Weights of a small transformer language model: 9 layers, width 160.
MLP neurons of a small language model. Each row is named by its layer, matrix (up: input weights) and neuron, and shows model dimensions 64-127. Each number is 128 + 24 x the weight over its row's rms, rounded and kept within 0 to 255.
After each neuron's rows, "fires on" lists the tokens most often at its 100 highest values on Wikipedia text that the model never trained on.

L2.up573 [130 106 133  99 109 103 172 176 130 147 150 122 169 139 127 122 119 133 143 144 138 107 141 154 140  99 133 102 138  93 151  71 142 131 125  96 136  85 151 125 121  94  86 147 122 129  99 122 112 115 106 119 147  97 121 120 136  84 118 157 129 112  99 148]
fires on: " game", " match", " win", " Game", " play", " Goals"

L4.up0 [102 133 143 128 132 138 141 112  99 147 105 103 141 108 143 154 167 140 131 154 148 165 122  90 115 109 119 110 103 107 134 104 132 122 136  99 142 111 109 154 161 116  86 107 118  86  89 164 171 134 142  89 116 130 133 146 137  86 110 136  99 136 159 138]
fires on: "-", " /", " as", " rel", "\n", " |"

L2.up117 [ 81 114 140 126 143 147  99 145 100  98 161 142 105 166 141 100 161 134 150  79 143 122 119  85 123 114 118 148  65 121 108 150 113 132 125 105 152  90 127 138 152 129 106  93 105 106 144 126 123 114 147  95 138 113 152 151  97  83 150 101 119 108 158  89]
fires on: ";", "|", " Gold", "th", " completed", " gold"

L4.up636 [151 125  99 123 111  95 127 164  90 135 115 126 117 176 138 140 142 117 118 113 165 133 106 108 121 140 149 118 130 100 127 100 104 135 108 142 113 125 137 172 115 139  68 124 109  93 120 118  94 108 130 121  91  87 164 164 113 116 125 111 101  97 121 119]
fires on: " second", " first", "–", " third", " fourth"

L2.up417 [ 98 138  90 127 138  93 169 133 181 125 172 119 158 139 117 110 126 120 132 126 135 134 103 145 147 108 163 144 123 120 166  73 116 130 117 111 117 150 132 129 139 122 134  88  87 119 101 145 149 124 149 129 111 124 103 113 165 170  94  77 151 105 118 170]
fires on: " an", " t", " disp", " imm", " acc"

L4.up134 [115 120  94 147 135 186 134 127 130 190 106 108 146 130 136 152 153  97 125 155  62 130 149 138 151 120 185 145 131 120 128 101 141  97 124  90 149 103  91 180  95 129 167 110 123 108 166 107 174  60 118 127 115 130 121 140 128 133 112 156 148 114 144 143]
fires on: "′", ":", "He", "the", " |", " –"

L4.up608 [103 127 139 130 112 145 125 111 120 147 111 109 130 154 157 146 107 111 120 142 154 110  83 130 151 140 141 141 160 159 115 146 130 114 127 143 154 123  94 127 124 118 132 139  99  90 139 147 154 141  92 142 146 115 108 151 154 116 136 119 146 143 126 118]
fires on: " |", ";", "-", "es", ":"

L2.up600 [130 132 116 103 109 149 150 154 114 135 171 129 103 100 115 139 113 135 149 160  98 109 149 141 119  72 138 126  94 117 114  59 105 148 129  92 127 170 124 113  99 115 163 136 114 129 158 101 164 126 128  92 164  95 140 140  96 128 107  93 155 109 112 124]
fires on: " school", " life", " seat", " department", " career", " held"

L4.up171 [158 148 139 113 130 130 125 147 139 104 155 128 139 126 126 135 131  94 112 128 144 148 131 126 103 127 120 147  77 128 111 115 124 115 140 156 177 135 159 103 134  95 123  70 123  88 138 123 120  85 130 138 108 118  70  93 143 139 131 158 141  82 132 111]
fires on: " of", " M", " L", ":", ")"

L2.up289 [134  86 113 140 131 100 191 149 138 127  69 150 146 161 142 150  84 127 144 128 110 190 117 151 149  88 119 109 152 136 141 108 129 149 115  99 117 117 127 152 132 122  85 132 115 164 140 129 128 108 151  98 107 141 150 127 128 115  91  45  99 129 110 127]
fires on: "–", "\"", " show", " result", "ation"

L2.up224 [100 119 118 119 112 116 117 140 154 106 113 130 150 118 153 130 125  87 128 166 140 149 122 144 151 130 147 168 113 134 116 130 170 121 104 153 121  87 173 170 127 119 101  98 134 132 127  91 111 122 125 121 149  87 132 129 146  96 117 111 106  91  97 143]
fires on: " can", " where", " Nor", " have", " Can", " water"

L4.up398 [131  97  99 120 118 102 124 133 168 133  96  97 124 136 131 145 146 123  85 119 134 173 144 102 119 124 128 107 119 118 108  64 106 120 114  83 167  99 131 125 131  90  94 121 163 142 110 144 128 114 122  97 121 120 125 119 148  99 142  97 139  94 159 167]
fires on: "est", "mi", "uct", " Rev", " highest", " £"

L4.up6 [138 106 111 141 138 108 107 124 107 144 147  91 156 117 123 174 135 154 139 136 124 114 157 152 104 123 135 104 145 154 145  79 153 130 106 113 114 134  90 159 118  94 132  87 134 121 161 159 156 115 130 106 119 121  93 123 144 157 150 141 127 106 167 152]
fires on: " f", " made", "#", "wh", " prom", " without"

L4.up399 [108 168 106 125 142  98 134 129 126 161 114 118 174 169 115 205 155 127 136 116 105 116 137 142 113 155 126 127 114 143 119  98 103 182 168 141 137 108 122 150 108 140 113 114 115 134 155 144 131 122 110 120 130 105 131 127 126 174 101 118 148 136 174 106]
fires on: " is", " was", " are", " were", "."

L4.up232 [132 108 116 151 137 184 148 134  96 148 139  95  88 133 117 144 108 118  79 129 104 164 158 119  92 115 153 110 125 157 100  88 166 173 172 122 137 132 132 127  92 154 100  79 130 125 114 145 142  99 104 101 138 159 102 162 155 165  84 129 124 136  84 128]
fires on: "%", "19", " population", " fact", " years", "″"

L2.up548 [101  88  81 141 107 105 121 137 148 126 140 107 141 152 131 173 104 164 157 125  92  86 137 158 121 127 153 141 117 146 121 132 121  98 121 151 134 105 121 149 118 111 112 131 102 108 110 183 149  94 101  96 101 130 121 156 117  98 142 121 116 121 135 123]
fires on: " round", " rec", " po", " finished", " year", " pen"

L4.up309 [124  82 117 118 112 168 144 164 129 140 113 144 122 105 111 122 124 152 130  99 150 104 106  90 120  92 152 137 130 139 109 164 137 148 107 109 116 101 148 105 146 138 121 107 146 114 149 137 136 103 131 164 105 116  86 152 118 134 108 111 180  97 120  86]
fires on: "e", "a", "ia", "o", "y", "ie"

L2.up34 [132  87 105 136 134 126 184 174 128 149 157 119 157 116 113 126 114 122 153 111 132 136  97 104 109 127 151 103  91 134 127  81 167 113 116 112 144 144 147 109 123 125  95  86 127  65  88 107 101 140 125 122 124  74 139 172 122  92 129 142 142 130 166  93]
fires on: " team", " club", " 1980s", " side", " game"

L2.up598 [148 121 103  86 158 128 140 140 128 119 121 133 133 155 148 138 105 129 129 116 118 148 136 158 116 128 111 117 116 167 130  80 104 108 102 135 128 106 161 120 137 123 129 127  87 135  75 154 123 130 140  99 115 109 129 103 159 166 100 107 115 129 109 104]
fires on: " out", " inv", " ev", " took", " instead", " part"

L2.up267 [137 123 137 169 149 145 124 126 170 120 202  87 121 138 128 124 124 129 139 134 104 120  94 108 122 150  95 128  90 160 102  98 156  60 117  82 147 129 150 101 126 107 125  93 117 103 112 154 142 129 106 111 106 112 100 111 129 121 104 165 149 138 154 136]
fires on: " del", " el", " le", " al", " Del", " en"

L2.up580 [144 152 148 134 151 104 137 165 131 129 137  90 143 157 152 130 159 141 135 124 157 117 126 148 108 131 153 101  89 129  71  98 142  70 116 106 139 164  99  83 135  75 121 101 160  83 135 125 104 125 118 126 139 127 114 149 132  98 157 109 191 142 157 164]
fires on: " V", " album", " m", " Fl", " UK"

L2.up330 [149 145 123 151 139  94 161 130 160 166 166 141 140 121 137 148 157 113 137 169 140 110  76 132 143 131 113 112 112 176 137  83 116 130 152 119 111 109 182 112 134  95 134  65 135 126 147 117 123 149 113 132 124  84 112 119  99 127 131 100 108 151 127 133]
fires on: " went", ")", " go", " goes", " played"

L2.up122 [ 92 123 147 128 150 188 103 119 113 132 117  98 159 112 115 139 121 129 169  64 137 173 101  76 124 135 143 128 107  94 132 109 135 133 109 130 123 128 126 141 137 118 137 134 142 110 106 127 127 131 102 135 156  98 167 111  93 102  99 105 134 101 172 144]
fires on: " make", " ro", " Go", " making", " pick", " made"